MLP neurons of a small language model. Each row is named by its layer, matrix (up: input weights; down: output weights) and neuron, and shows model dimensions 128-383. Each number is 128 + 24 x the weight over its row's rms, rounded and kept within 0 to 255. Numbers have three digits each.
After each neuron's rows, "fires on" lists the tokens most often at its 100 highest values on Wikipedia text that the model never trained on.

L11.up903:068132143158118145105099119145185124134111152074130133097136132136130133120133091126109089122151134175148151117131152154125088128145109121106194151156176124164116082131157169163141114111158114089139166146153150163127147070088131146154170121120108138164123128142124149106114058131120103153137124116094162112076131076108113142128098124117119095109149125122100134103126136136145132139147121114095098130176122101097137136135104101119144135107135083176115107099182120127172093137130129090111155139142144127151188139149166128150109151155129159131101097141171135161153106093135122135157125133110151160102109138143100154084118097129100107107096163158129126151160165127113124174156115138178134122155133105114132096091154152131135121160130132094163145098095123098133139133110119
L11.down903:111103139076097197115144137114105162155148123127098097087174151121165128146132133094123195125107096136135138159124103098109106174146157148139124114156137088156076150119134106169115082147157142144102161143118105122087145128151156125122143142113125119059128121144141117134125154153162120119138098107160113159146091090126101100150132132135149155127098137112098163136109112126093140149191116137157140110128151152112126153153136104139122131097133112127117136132088082152126135152103139121126116094184132114128122129134102164128144105108093111112086118110113130105094138102158167118121127131137137106118118116095115153152135141120124090151107151098135113151119125153141130121159100118159110160116128157148126128137138117136125094059176074104077135143111121105139132120135158
fires on: "e", "si", "re", "le", "w", "f"

L11.up561:121084117120139132132102118082124102149114175136129162136124130101123098110127140150107109097086122108130132148145163119080162126155118170158143125189138133109118075096084098183110089087145169108133144112101108072094109159127081108125081157179108115094128101134128132102131098169106140096106113138136155111129131099127157114142108122128128097132151113152107133072104164138072132140162149113112080105092172170158138135135129113131128107162144109117111161124146110130107145118155104097133152104085122158153132101122102109120137138159097097140155139135122156176140146150139106114132120116118128173185123090134120110069146088108147122092110112142171099112150123162134106104140134111161143128133147122164117108146129095115115179125111142120083139139099163105114090141173136
L11.down561:133121124115094119129117138118107142104134107095118105126125161127142126156140089155180166115161110118098152128183063157140144152115145156108115136131134139138108158170125139071123159144107156164119126140109116119119143127140163159118175115111144131155147157106131108158125127103159128121137160149162103151118080134154130123161180151153113104103173140163142080134152152120148162113130125140129194149130151157101142125116121130131125127104115177136144131137100103129147154153154065123158184112117131124098124112094102155177083134112128115115174121103126089114147105125123138105081097099109124105101125163140110144148130135187181103129076135126046110146131126133114169139114111099088113111142103163141131166139119146135124115119132109078169076142158131147153120119102126
fires on: "le", "4", "v", "'", "ed", "ad"

L11.up1143:112167119173125129141106131119128137159128145166121106180107084140137101158139118149135117087127154127136104113133117100125136137112097141109136105153103137140158154133175118151118112153097105131098092140094149127100125133093147101124147174128131118117094131119134147119125155132138154158113137126111166096086149129112090111136151137109102128157168120090114082130060143121138152089132133117111134120117172128075116121158142138122116113146123139157078131117131138131109124119130123104140140097141136116099107081110124143078149145157098177113127118107093134162141095143088135137134101148088107117129150120114089116111114107150143141079116140168114158080105088099169143112147096104161139105139105131136157128119105154102142140157124167152109113137050109128157100139102155
L11.down1143:133138119093162106164138150115169102112124081157082098130124130137092120148113098143129108127111110111129134125142105151175139116113104140154123118160149135090128080165100092132128197096108105086128117116058164122099149154141125155163145156133094157139118119123110103079124109144150101154119120099123140126158100107116108133138115138091121127138107121122062109137149142157128133113155148166113117127106122124131101113141142099122196144153125152125137076165128132069109115136116136120106124128145113192107131120142184102133170143160136104105119121112133141136154162184138159108122149096125139118150160115137129118113090144083114154132169150161130079136156150156125142105118140111131186156134124138143140113119162133144092171083110113167081108130132165121125126143078175
fires on: "ad", "end", "ound", "k", "ell"

L8.up1628:118141157123088141179132107156136088140110152094137155111153134131118096108117100094111121162139142172092136116132108119114145125108138179156132098121125150117121060114106147121123119109117145130085100107132113153152112159095129123120123140162102132141126118109106145080135105163159136125101095113077140132127159175093118078134081121153146136133142162118144165161104088123073133131166142123095143157143117136134163144168097138122170109119156176148168132138100094152172172111098119096133143125116130127157126092145104091115151088140131145125150152130074118115095157082086136118138134129106106095127119095095108153126128142187109123102095150131133108111116109125162101156138129113112127139108127108166157169118111151152137127138140151161135125126116140107120107119137091
L8.down1628:141135132076114122148152134144115117124136114142113120102076131122138149113114127134151147106069130162111144120122148099116135129144157153133123107168157094143096133113115101162112094099188156129136166157108130150135122136118102164131129130071115148114132191157155095134141127123143127128130115122121142137111151092143149171116107101148118127137169122134168135151139118139127094109084125151129149134140117097144153108129152095156162115106118162085077104124131135101092108111148130134172104120162100109110160161152182114149110131123110093150134123125153169132119106132182138112122104136139135102101122098159151168136105116103150104108088136111110115147149086102123142092126152128107102131150130156104127130145121160120127155126131100105107150092092110150149106103139170
fires on: "T", "L", "A", "B", "I", "M"

L11.up343:126159149126110094108122128156132103109104124112115121071125126171127152101120131140158126138130166115116119134121107146125093161136131114135088114111179099162132162126125141073142111100149131113145105119150153120130145149127114112139133141117125152142141114161135174117145131116114163114118140137091121122127150118138106156144106152172088116169101106071104172165087171113148132137112124189092164128143139075105161075135137095149157136167158163169140159129167131157107073073131115158124182165111142127137177093128085154168157159099121107129100152110134145123093077113120138128111125177104121119184108071073158079105098118139130120133094130128149153125148136150146136127113131127116126131132125143103128155124090140144143105157136128107135124154145151157145142143088115
L11.down343:122100136123131146130164135164109156142119137103161117091100109160116098149081170150143124129137156112120133122121123141116112154120153124163154130143123121110145105113129132172142120148140113112120138102143090167104103119129106198067152173158114132127119124172089084119131131140122117164120093124144123138139080117151178125120130118115146089130129152153134125120191112137086083160131123129148134152110112154116073098162117139123127118081113063116127105136122126090087115152105107132148141113105126177116132170162108108093115161150169113135130145126134165132096178075100137114122140115162103146100120097158148148178125105141166132148133116125131126132116137112127113122139123141150142115135200146103112117197125094131109153165110163130149137125121093154176143095149137
fires on: "re", "ac", "pro", "o", "y", "en"

L4.up385:116125140135124136129153120120172089122154166126159117140150120109077112154158144169108125095105104127153126120133166163151142136138140104120113120137151124093142115139100124106104122162095165124170148153119119120122104079062145126133151115127083174140122113121143117107137138149140160138110128128110109121138165158141105105125120140090172110140142166099141148121142126091131164128101130145144125133165125101160116133141126139099123145105109118170133170104104095127128136126095138150127144119160136114165146163106131136117130151123096095113101113072053143130145117125089112130132115114161126179122101133137133114107090153134081108139100125117134126111156121146122133094144133077139126159135094165109113105171123104101199102109134091150139187088155138106138181126126151
L4.down385:147119156141113087126125145141113098103144157106150101138197143128170126150175176151124113137107130098128134131113148136171090099126152095138116114150095162157181149125108112122134131145121101096133161119151102121108139139105118134121128133114165122146133117149142107142153137123157158122148164094124147155096137113124127133140127160130156107080111172135124174152110110149138116133115066145164077076163127085134143080133133115081157129101103105133139164133152133145128081096134106111132110106116127147150147114126125144165076170106127095164134143141123149110134151130130137138077142130144110157126115141134069097138144160154123137111153167121129140136155139156132137143096110137070097151132128129114121115086116102101151085141134181126129138105151117125086139150115179
fires on: "re", "e", "sol", "com", "cre"

L4.up9:137137148127148178124133125157151108147111129140137108111112117134137110127109139126101094132153144101115117113110134130137112163136174138132111136139151120110091114133154148116146118124131128110162108131114113137111128154124127093130116107100112140118118152099171151147099102155124101125135141138095088144151095139133093124099155121106086128135191187172135105192136165146156131123170116108141171187071138106116135124111124112172107170126141140140149163115152127105155127129172116134084094109091171144118119107190133098168164103164115171125079105152110134093101117122139135134161142183154118091096166133159152150132154162123140113075146139112165155133127175095150120104123125109101163168132147088079163190129121130114117119104116145128106134159139148127099115096134129
L4.down9:159089124125102126163097168125120130146129134135091135142094136130134121081106100103130129106112075104122160121160121122123126117141195162098151112126157127187124168103116118183134130156120132106105143131188112099120142124074099142146131131121180100132115101152108149127169150175120131137122129097123139099130119156098177143154108160119113158129133201138097123117138121102103115193131102089068128118144102126134099171115138161143088138159134135126142138181099099162126102134141090167123109130119110106148118144124154155145127127100149116107101160115154197115093102130146136136137106123118105144130114118184125138161103134178084141102152134084130152134117093127124158126129111092151133149168118114103107130140142158144125175135134115109150096081138154152119102133122106
fires on: "and ", "ent ", "other ", "based ", ") ", ", "

L8.up1672:128108142135103095114111126141096107124122154118111157141119132057202145090102113146186153116155120094131161137161137122136163174126112150128099167115137104136077110102123167131136087141168162115125143125104154107110087121109107115092137116127140083093144106104148088090091110133080120112087139149126133111126088100128129162147123103120119136138147162122173145098110111103151155108102127155105127155119113107122117103093138085123091119131123121155101133104122161149140107089154100146126196148161142179114107123138123147076127124082135106134117134149128140105113131160143137131087149103110154148183151132134154099125099155145102091084122129154152143081128118118144106103060182154131067118114121118123164159123168151116105182137126133133083118141103162116135107133133134
L8.down1672:172123116121152134129141141128114169109141129122151126088148113115138110157168109142136106091070107130160098115119111160146092121150143081138157127135120134121115149185106095105150115118191107132158147136151137144079164151138119137145181116130093145139103132089117115139141145117096154132102097117090113095153111121150154111114096141129188105146149133161109092156111115128139125140138147145159088140119137128094146136136183133118143083124101098139106128099151151101143093162141120106116162097146094134099156129100117132155152151144091156112098119083157155131154134114131154134186096102129134106110107115102141176125144107092130188101122110121089133148137111131136176092140081093099171116126147142143135163099146136180125134131118115129144111131132148141093141147135120
fires on: "um", "oun", "al", "u", "o", "im"

L11.up341:087161124127076074150101123129152089123124092166161136079145100127132114099144144128146116108159168151158092144141141147109134162096129151079112146163133181132136134138117179142113061117141110096105161163131136157091144097090114104126156126148152142152129132122194120114137150168073124160122126106125156126103153159139152157103097124158119097123140150140128132118128155145114169144133156170137088143145162133093116109187158113140115116116148111156134141151126164115120113114141170097115121099154110151134102126117141133139128137117096137146092103121113152146135112120129112134168156193134148115134106136143122144130122124133133134124126150168146137082118152139109125128119126087171132115136132139082149071120148152098163130137120126073107125157046136073146088121102103
L11.down341:115144105098149115091128134084122173167116136117150134124128138126137122128136137150163145129141123130068146079127166119121124117145113100134100117161141102144150146126082140129061104113087150158099149171142163113115124131162129125131137154131129106150142140136094140139091108175197139070168106155139109101138068145161127150144124085148138113142133100115075150131167117136116099124123096128149145123104132129166145150166149124126158129054095184116109123132099113128121118137145088076102151123092097128106105136156131117137114107160134063118118105138188125127139146122175118164112125142116127139126108128072115126108126104153088142157098154100097116130127118161121103124112108126154100154143122142126105165167096111143137120103158145137113124099158150085086106095168122
fires on: "F", "E", "e", "os", "con", "B"

L4.up1653:138153170147146150124144127126153143135130134139132118097134165139113114188110126105133110120108102115070100119091150161171167080107109109107104151153114131145109135111141129176158115145130151150113125109175101136155109087107081131096131086148087131163132156117123086140130112123126113162116140116113120166113145139135153144120145135079069110095138146141130136118130130135151174147139114114094170134134138067160120139069110084165108117135164146149139159107059107121114100071151121126143134131148170139133133136169165082146146161157151145118097107087097095149166109133116140103134142175152114132121085113177173128160166143148140121116092119136132082152136101147088105172109114127125122143105101090103134143130116159132166155099115151101106156129112181130155134206142112
L4.down1653:130151125155136109084112114120115114135132114133155139161155147182083130151096147155115099142106098095127126117093122131150169097101159102089117162132076120144106131147119156140135095134130125161115127148180128150132109097108120119117106119168138160120095116149106156135147137097156167153137131156119140141100144131128108123119124182113126116114161117126129172164132132142115154125124125095108150083132115141097134152104137109120115137117128133179133170149136083124115128105132133114144084125135111136143161165137154152156111123144123163103117125089094152103076143095114124082115141123118122143121096111135142152137140123167164161109063123145145110106151121149132093160184139114119109131171080131103097104125137084168164176103155115140151146150082120132144138183136073
fires on: "| ", "a ", ": ", "otal ", "ity "

L4.up966:125169120110105143101107149115122155135107108103171127087139126150125101105148085137111172086151142121103112092157136163120096130135121109130173102112136098110142115097178115071101108135123148124122163109149108163155143111106109143108107161136103147090136141126184089122128151095151145139138137113155095166122116102148112150155135133187106101107111116146145123105138116118103119115103143120101141167126090104167127149129114138111124138115128186091115155106133129134151115125108098153170175105156113120164084134116119109109158118121157154135127147125105159096141114137150134135115153168176147156126108131140121131091111160125113093101136118126168136131122174156079167120164132152140162099136114151134128159153110111113148156112161102120111122146121142127185125124197134
L4.down966:092095151142129148094140177126124126089105103153090150128128095133124140140177112098151106115121128140161086080103121142122112147124122093123122148155120107133155128129137128123151130178085156117162151107149155146099125119085107119125112088173102144149143135109117132137164134102163152081104152092120192104130100132124136140091109154121121108115115115154119129125156136191155185122129124122104176130127162156109148113133129109159112137168129124084121207111097114101122143138114142092144140095109128140138159125148072131165112099137121101122106177135154110100130120125113116156139133156157148107120128164081140129124087119163129107119123148100119122176098161134173149110110122146111116152130099101149160088089144130091111134149156112091151119129135149160136101159167143
fires on: "c", "g", "ol", "ac", "that "

L4.up313:124174151150155155102082121123176084119161174119115146142139137161112077083108130123091151135167113153115127108167140165125144095111144100120164158154135142145159136121091136186118143151134124157125128112135089102100091143115101114140100095117079114106129100111110123162106109106086152119138133136125167141132155104137142127172136119140114134132116156098117149141104146106128148110192130112082159157108112114133116155112100146104115176198138134163134171115068119138156136146140151159113118164147111135120071126113132150152150135117127119129114143141144152144120125113141092115174142137105145148112129124078138142145105137150087142141119125146086080123093104128099135140102164126130090174134089141100096128157140129149165152108126119110126145129144174153106176172137146
L4.down313:139110077098153158113140120109109123160160135176132118160136115136115133098156080114077126118128131127134141121114151166155145154117132149112161132112121145141145106114115115105128120128122094133184137116133171125088139096138169124166089122116139114143100129125137143112108100168088138140096144120160136106102137090127151129133167113137104119163121155152154152146075157136154114182146117128117107171141132118123090171146130112141126155139143137144126141143131125131138134145129129171125112152137111139161090104121096129084126112110110131089130134175122178189124115115107141130146124141152129141124131132150076134113122136163136159159083116120130107116137129098113117147125142112094136119202141174113087152147108128101173125169143088137156091115141131068128175130125092
fires on: "of ", "(", "ok", "fer", "om"

L8.up1019:095135113173100157104104134132150106134140141156154081142120118114164116133129106112121107136135143109098146160126120120092098120150136144110153147159143078154115152120131120176147112157129148107132134119125077125108128118108086121188153136151124103147095124138142141086152086156110131161131127101095125160139113112083150146132133145123159129118169108106108127144106176121141153137173105128124145100131114149172097155165144094127104107113100102130150148127090164109114179097127138094103146097081111155124105127148125126087080134117202158101147139143100138116111103128095140123147123129111114138145118112119161152145133135116108133136131170145123160094115136089068108126162168114136135149157163118138136145126129095125137161134139111110078148106099145116144082124161089
L8.down1019:166097102111135117133165126086139121071153125109129118155052113158152145153161103147133114143122099128077141135102141166098122112094154115125120139146148160125110125100097156135125144130132121121188138087113137141113138174097143115089139128105114106136116121122118116117118127096153134147125143113089150156115132124181116173121123133127104138113132142144119098148131144120080170170129113091106144148119075117141118192114117163158152111158131130152128126157114126119088155136103099098153127126150127112118144071140113089117131115130087152106134111109112164147156163094162145116128100164116155215118144150169126130095136173132156118129113143130172143100131158079103146115116180098116094147208135116093153118175113117126138094113149111146171130151125130124100128146125139
fires on: "and ", "ese ", ", ", "; ", "— "

L8.up1428:078154099161114147130109137107138090135133160069129139120152107132157085105143113150136087149171131093137099114151133134121128168163146132103127113170138129110134095136117139142133148154119118103124115162106108140062101092106114143092127189157091153170144116139183146075158122102138157079100125131126135118124152149130147107122119127128159108168145144130129139114148122114110092113154153101126108141116161114114201110137102112124125114150141098133142175147142076151162184130129161127129158146110122098098116106176107150084096121142159109095110141098150155131164090076132115084133079137110145160123187108119100109097136163152098091113129116151117106124086167122135161160149105137140156159139087158134099102137133120148121128160101075109110159095135135098122085127132133
L8.down1428:155117180114153139139092168151113123129097108118119111094132145108073123139112136133117117150104163183156142147163108141126121128100137142090143167121120120124145174144128171179122123092140084094131147095113141107135140124134105165094126135147111107143085106117105116109140133155106111139109125131115100137139119110137118150111112165137160085094139108108093125135064155166077135112172162100116134088167131139113129113137123089143128139118131181118148130163091123128150102156120124097123092115156106169133134125175112133124167108170116152109111064162115137146118148058126123108112135196133129108143137123086145134154104136149128130112098185133128134094122083141125181177135099101141147133172115132106150120147173143120118137125127090114116130132139168086167089104133117
fires on: "m", "n", "k", "re", "le", "di"

L4.up325:086089147123149154105134127128129072105141099105147121138165147146110163128114119160127123107146102132089111101135125136156114131130121135143100163151117140117112147106107151137161138117143157108105120155175149105105104145117158149112136129144112089128135102086116170108135103105105151119141150041127140111132105093110123143139157135129166115176161145134163108112141154089158124093146129141113142142143165173150105112138127071098126136081107152115103139170113154080154145141127131120136131079188101143126141105107129112122111131150149125154095105090098117069145144118147097078136140098101154115144133152122154136153157195139115116122141135111118140088172147204107158150131149086142098132154121116115114137122154194153177115159149091129116112153116157105131122145120136
L4.down325:137077208154113116078095172182104166118111135112128108090138110140149082141144121150136107093122141132151106112104152153127098124151108116140114150154137132115147131121137106121131127086121104143116119153139164151124151142094150085144141107139121153135118176144135096145148137105153116123170149080141148136122115136144135132164117101092181080115080127142112152113122156139102101141126090117141160108192143134117124118152083133117135141150124150166136086125139113118133119117147155128127106103088139145108099121126122156177108119117115128173108119114067137059128136145138122161137104117156187117119151160079135123153151148120120123103158100120172134105133125171116104110072134149151131112148141112125098143113153137091132121129145131110155089074122139096167086145109128
fires on: "of ", "were ", ", ", ": ", "| ", "y"

L4.up851:142119101139137124134116141146143126102140127076102128076151141165087141156157093097143123075148127087128144114128134142111112157145085110080163144153147089117165104184131142120087134105105119117113168112137118110157131102105118130163146156127136105102138136115144143120150163135126110141112129165076136118137156162143090129103135115110117140153142159156113080137128147113121126115146097125090144137129152119154117103113146135165101158118174119147150145151084131143116094105130077163150137148157161069147167138163162130132134149156142172084172104125158082170113137134107087148122095128124135100129141167140139099145160160114132131114141104160095167099121147122114161148158079135107163177142147149100118149119122162159124105161121130137129152105151136113124104145113149
L4.down851:125132159109101121138102129175109170126148146169132132173080157117111195165146080111076133095110124112115147112142106134127108143125140128122106079131129136162106146095154153124153118123113144117126132107120150132133167101102115140116168171107137148138093175155142107105089087148141135123157143092149109145134125098137139133106126145117087133080152111155146121140137149122091143101116112090102069130144091147130139134176158148145174121129148153127132151143158160115125133131119129145117129103147101150094111114111145104167137103119145146132132124117161110132185106116094147128121123146148111151091116118149112163127113127165161138113153159162112135129143119124151077142123116082074139140183134081130152140119101152138165150153126083135140119139162082160111091132146097
fires on: "and ", ", ", " ", "O ", "d "

L11.up1541:163138097120133119113097133105187118136161132104143129083147124132153124112122152127158134122127112105173112094106145118127116160099122111094134160133187103142125100130086156153169127124128138133048151107143146166158169078112130156087110128151108084163129122117179147102103110123102135103139122124072118108146162118131160151151134167163120133151157152109169130118096146064137163122125124127134095115108160091084121096116147096103128167116160126184114147106128123141132121118099106101144109127148132101149185150153134123121106136127111136135080086130096140115135138113155098114122138144160144123148138099123140146102144154162089146154158123125104099102103155123136126138099129117137137186117115131087156175146160147073131146094083095124125156142084129159127134124121124
L11.down1541:151093110097129072137136136090108112103130101086145138112172104148165092132095169133103122159108092071121142168092161114151151120119146104144145088126177089134137141090101111116111135183151109086092144131118088145157111113110116146134148151114142142156136104120108137171108144107092202123119101129110125168089162151124116113157146092128179112112076137158126184109167132165088134121128113144114097128153152143185109110142095129137104126130128132137101138125136169125133177107103102163141139144132137141132136118153133107110143139135095152129135140087140116131150166142151137126100178156131140128100125112113117096149123088140098094103145132115149122109125084124125141144127114084133129105138170127121128171130111147088135148150129090138160097147144110118111144169131124
fires on: "os", "us", "o", "ris", "e", "cri"

L4.up1079:107103155122107075161148153127131114102091115157090125155159108136112081139122117157087111123164144137132151148133151153157147120144119111112109087161080136071147147124142146131089099136151115142120099130104109181127149095127119141140113135096121126172114126147141126128124109178146152129101139126074120133110122129120150079154092139110157102125131157102119096156170132122115152120120148123110112134137174125129150124115124133105152146142120102117071120109118111106138129111156150111154121135140111087150145069158152102094153130128128128112176088104113102092121111127117135117128109153170076098075116102106120104115102124123137162081096160108156136103154130122172124115159145117176142145133150111153130130115131118121157109083160132131098153123104145118149086151131130
L4.down1079:097132131099104088128167125104167139102175141132119146168131160150152129145142113098108101140130110106129129116162118098147136125129163092161101120148137089125105127108138162162134107105163083140137121098102127129122113151137131165076135153135102135128180138170122075149115119097098133129133121148155137123110129136125155157159170101128130115123090111123148133100125164147150134090140134124152109086108085132154128162151105144132133169151132130152178142122183153110103109126112164136130149128204164136121132111131160152123076137073159146114159095123073129123144123148110120132100109089119144144115124131139147086136109108115127142117125144146105120134127145129135175104157129092124122158171136117124149148098124129123160155099134121117116142143154074132145144118122135
fires on: "de", "1 ", "form", "Play", "until ", "–"

L4.up275:096142124118172137133096095134133125131134172135116140095156116156114082161126104096158133089132148107122146098134130168084138192163111056152133101089104111148115148125152165132140114100142150133160153117107109135128156125106127100101098160127146100143147151148159132132076126147106120148146133130066128106100094100154121187111116135129115165141155129108141098133116166111127113089134150145079136125080150111115091106155158094138120118096092185093172110131121136124152092147139134156105116136127124085134126127088158091086094149130124116137093127129118129095132087062087130103148097134123144136134123154126126113115138165153123112093174162146156107092173171127083134139145147137123150148141136105080158138128106107144157108155119066125104158137143144110094103149172135
L4.down275:161128111151156107104124100118127172142145143169111106152115107176129138150134129104094165146111142148115137108156102133139123122120117107135156150096093125139069061138149135113143153140139119130146117067147164117116161129110152113150150146110153167139070122145121140109147147124127140111097117173102141079127152097118126113156110112129133105113119078171134163159141166156133083128111119130142130135158133107126092117178125127131131130152100116152113135092154145122124096140145113131157108126075138075122096162102128149139175114122102121117164135103106108135073128104096105115161113127111139144097143145050092101111108153140170151074125112160133153105123139147097151117158124113103139147167128117118129150153111149088169129155097091144152101110154101130118083124124088
fires on: ", ", "ri", "that "

L4.up112:093126111099158118154093130133117134113104112131111137122107143134127135159131120106135153098146109147101097175130134145123128085116164106154137147155105114060126095135125128140105098103125139138091105134089124153146117167112100109096108128147120092099104147109100138095099126108115082104118115098105132099168106138096123101132150129119152152138155148169149152122143117155127123115124102167120119135118103132159165089081120102097093122177127153125120107091130100144163117130116138133122139132100132136122102100157099109106147155087127099170085118095140149100175152125154143113096175113125154136114114131124156108093147116094163124122132173146149113132141109130119132106119168145136134207136122156092141143114121193131088131111093125103115160128097106133112139103084136
L4.down112:167127153128154156135148133100124093115158115120114142114092095129136106135142120071090129112091113126154091089125091133066122142123147114144156135160147153113121100114121161110109096113147089129142149163158165163109190163166133120116135129144176163165164125132186141150109113137108131105118091146119124152105102101145126156114078122137137180109088093145190104137099123066100106108128143139113152146151124117126151170110177171117134114136129129130124150160138161104147137127127081085125111174129123115137141123135102121128112165164123130130134150139125146110136136170159112174164135121091169109156160117141125104126120145101147127128111100122105129135112117131117151093125137103140168116128145090118149104099161098107102131111089129138167094106140154119162116131148148
fires on: ":", "u", "x", "um", "ins", "Am"

L4.up1367:108136112138134109146096107102142097113105120116111129101149127098101107138149154119098122163179129085138117157123164154115160115098103107108157164120112152128150115140077120107126106103154116112105122117158154152112118139096154108145159104113116116164141114084112086132118131104158111159139089117087176115119091137129149126113078118170116130124117108146145140163156127154104139124120132121150158099093073157156126172118134107106157116118109103168166132106105139114170096110182148098114102158110122122131142116104116098097097137115106079148128131120149130166117152160116082114149153086084147103077122089169124164111184126147120109155104134107131140108139100101133156143127109124149115138135112102151123129149139121155172165105131148127128161154126091140134147126144138
L4.down1367:161100159141087125085138177084117130125175083140131076150099112173161152071124125093127158132101136109156111174142106138130126152094151142141103090121162182092122176112150132152166172160140132123185097115133137114122155125132095148110104147138181163089129085124146144124117095173143119094126172132128130138055147135110092147133170118152132164168110140105117122138123122120116121180173111112113079158165144125092149118116106168152119105129134141130151142167113132112116140140118123150115090092131170129149113107123114114118142170133175130119109120163148145127142118107143191100148158130167151134109099132144121109169125146143113181105093119107114118169100115124124104148099129121099147108170129099122107118123121149112090105103125114094138134135089130100162119134125125
fires on: ",", "(", "of ", "a ", "E", "'"

L4.up217:084167123153109146112135104126169123159109180121136137137090138125148094106144111147129170143126110126101159137111134157108131116085158086122140115142120116151123107097142150161161149164179138115141135155105105134119101118090097133126077101097106148139114117126130117166091142122094117108090110109139139143097133125139098124184093144135116130132106168167126158135100107092108129149136133129134126128099111122114125106096119147174164135131127131139136171120085144148117100089147146107156151151147131147148091094166125110078149162066112112135114139112093121125112138134129124112102119103125108125120094137126134151088107163137134169090123133185146115094153105150118110132128107145154155155114087130104134090188101129137153148107115135125108144182146161115145120152117090
L4.down217:100101109153154114121130122107132104122147114108140146100185101117128096156108123133103153105140124102097104112128174125125141101110170078116153123111123133130167133105169125110099118131115157131100166165177153096138159130128137144154154101135136132158136114163109174144124144147144124147088106139115093157138124144142134140113077145118139122124106117130113108157152132099099147114113141150088129151132141148101150119091125099127181118158117150144180155089113077137142121142153126147091148065104132145182111142151104174187127114154096119159146103138090169095148113095105127113131128157164135147116129102159152118150162184101108122116089122138133160088123115157108152088124149110092128080168101138122121168108131163115142095130107197105137127108100150112112135123152110
fires on: "| ", ": ", "of ", "c", "following ", "on"

L11.up471:134122141111108143133126106140123177145125102145138112131095144148111122140129107100150135145176167135116117156153159089129103114172133129083110137155133157124106085099120113140073099133129113102094164155107129155083149121158099128106118149151131116096124157108132124143138090168138164132117094117079135107149135108128150127054137081177127114137098095107166132080103119095171111139107191118142107172143148130120149125142160139122149135109141089096094121118129100145103148119160160146066166120069182103157093097140087141079141138147086128142178166122135149108125089144110100105175137103118095151156137091138127144109105151150100115066142161133141164091107115139111105114140089095160151150117169130153131116136101167153113139142096139147101157145092139116115125076167142
L11.down471:113171130094092155138134097137144085102134116119123113142118109158132166137141128119131079126120105110067145106113145141154117142152145085126135138117157125131136143144141156139138143133106091115125141140128091107147131130103096124156134109135118146136161138158117139145077137128084101147109157098160155118109145123116147125171128130111151146100114169156128145141116112135156125103172110101180155119147146131120119102122137128150182124107145128155171129084088146138138085120097146152160130132157113163105136137143164148179120154124142090106052110164118142171124108138111121140150103099127141088140106128171112127147121081106119147158133139126081087150143088093097099147140128118112142134137110145113122175158126126108145120161132109117165144125109114157116125156107126
fires on: "le", "ol", "0", "4", "a", "und"

L4.up1012:113171132134129157092136149155150144145172131151170109129112111113142137105113100138081080133113113166127173104072117134112128155113170134158125165142126124090101111078115110140099097156169097097146146120159139118160121161120151136154124106158151120133093142124120134081122109135117134145140132132128108154145088068140099101075149128105139132124147148162134133146109176100111130134098088135110107178151176135112132108118110127148103076105106097166094118109123140106128138147125134117158104132129101083132148127147173134177141107177168192111116108145130095123154072124150093096124152137118131139109174101138130120140106169117107120127136135126129125147143118090100149104130080094150116113131118172120140108174126096116097112101100120113092176129125155139157110175160179
L4.down1012:106159112150093126127117182148131159103127171138095113153100130104186151107121078157101141146141153123124123067115119112148141146122159173123117151127102115124158099162116099184131089122126090101180072125156134147106107129111083083117131133168100140114131117152107120089122092096138149144132129119134112165123142118131123104104117097135127166102110126126138147129146149104104114168124125103095146127109103099138120118106096146146169124126117113142142075139163122141119131103109144110152159126148104152148124154123101133132128109106173183089134101121134141113111105121133132106106113169126159162110118146120135122171133144104141139128152090130113189074080132092108145159121138095157074100160147103110126145147160107152120113176102122144089124145130145131154107121121115
fires on: "), ", "a ", "and ", "American ", ") ", "ese "

L8.up639:145159164110110109151099120108129114131138137163116124118156118173132097153101149130091118085179147083133128104163093127145099102146158180124122149147108118095150096136113124125100117066112125147131132112167135092112095115082102114124120145159146148096091134082132152078095078099142129133148171107098113113124150201136122130140135126169145128125107132137118130113102141115103143136175118132122127106127098129126153118166127136126125138115135141121172199142129117154128117083116147100129130099074111122161117104173094154139090133122136115131121101186154141133127133144117125129147129140153127105141138130133133150115149157084121151144141136135103173128100141095153126152115152087082103148139127156138088114116122139140137134127093131145128140158105123072134166112148128
L8.down639:099144138110175132054134150124090144171139135124105106128146164101126142097135135188135135129144107135132120136134127084117150124079148055123124148138132088112115139132169111107137121117180103142127141123107114156146095137139115119129126106144144117129124160128097107118125126132107138101113145182146161136101157101122151178104148123129131170180170147136164128135144137110128117158120119120167123104148149142138112135124155110134089170131085126162133164117192136145165097118109118156114123187186150188123123117122089126110132092145148145115118138101145158078107116126138078157122123098153193152135126133122147146098092084091081115118119107096107087130167113118119150132115138150113144109150112128120151150133144124120170098130126130122090121167102120133127088107185122
fires on: "Ch", "ob", "z", "vill", "ch", "-"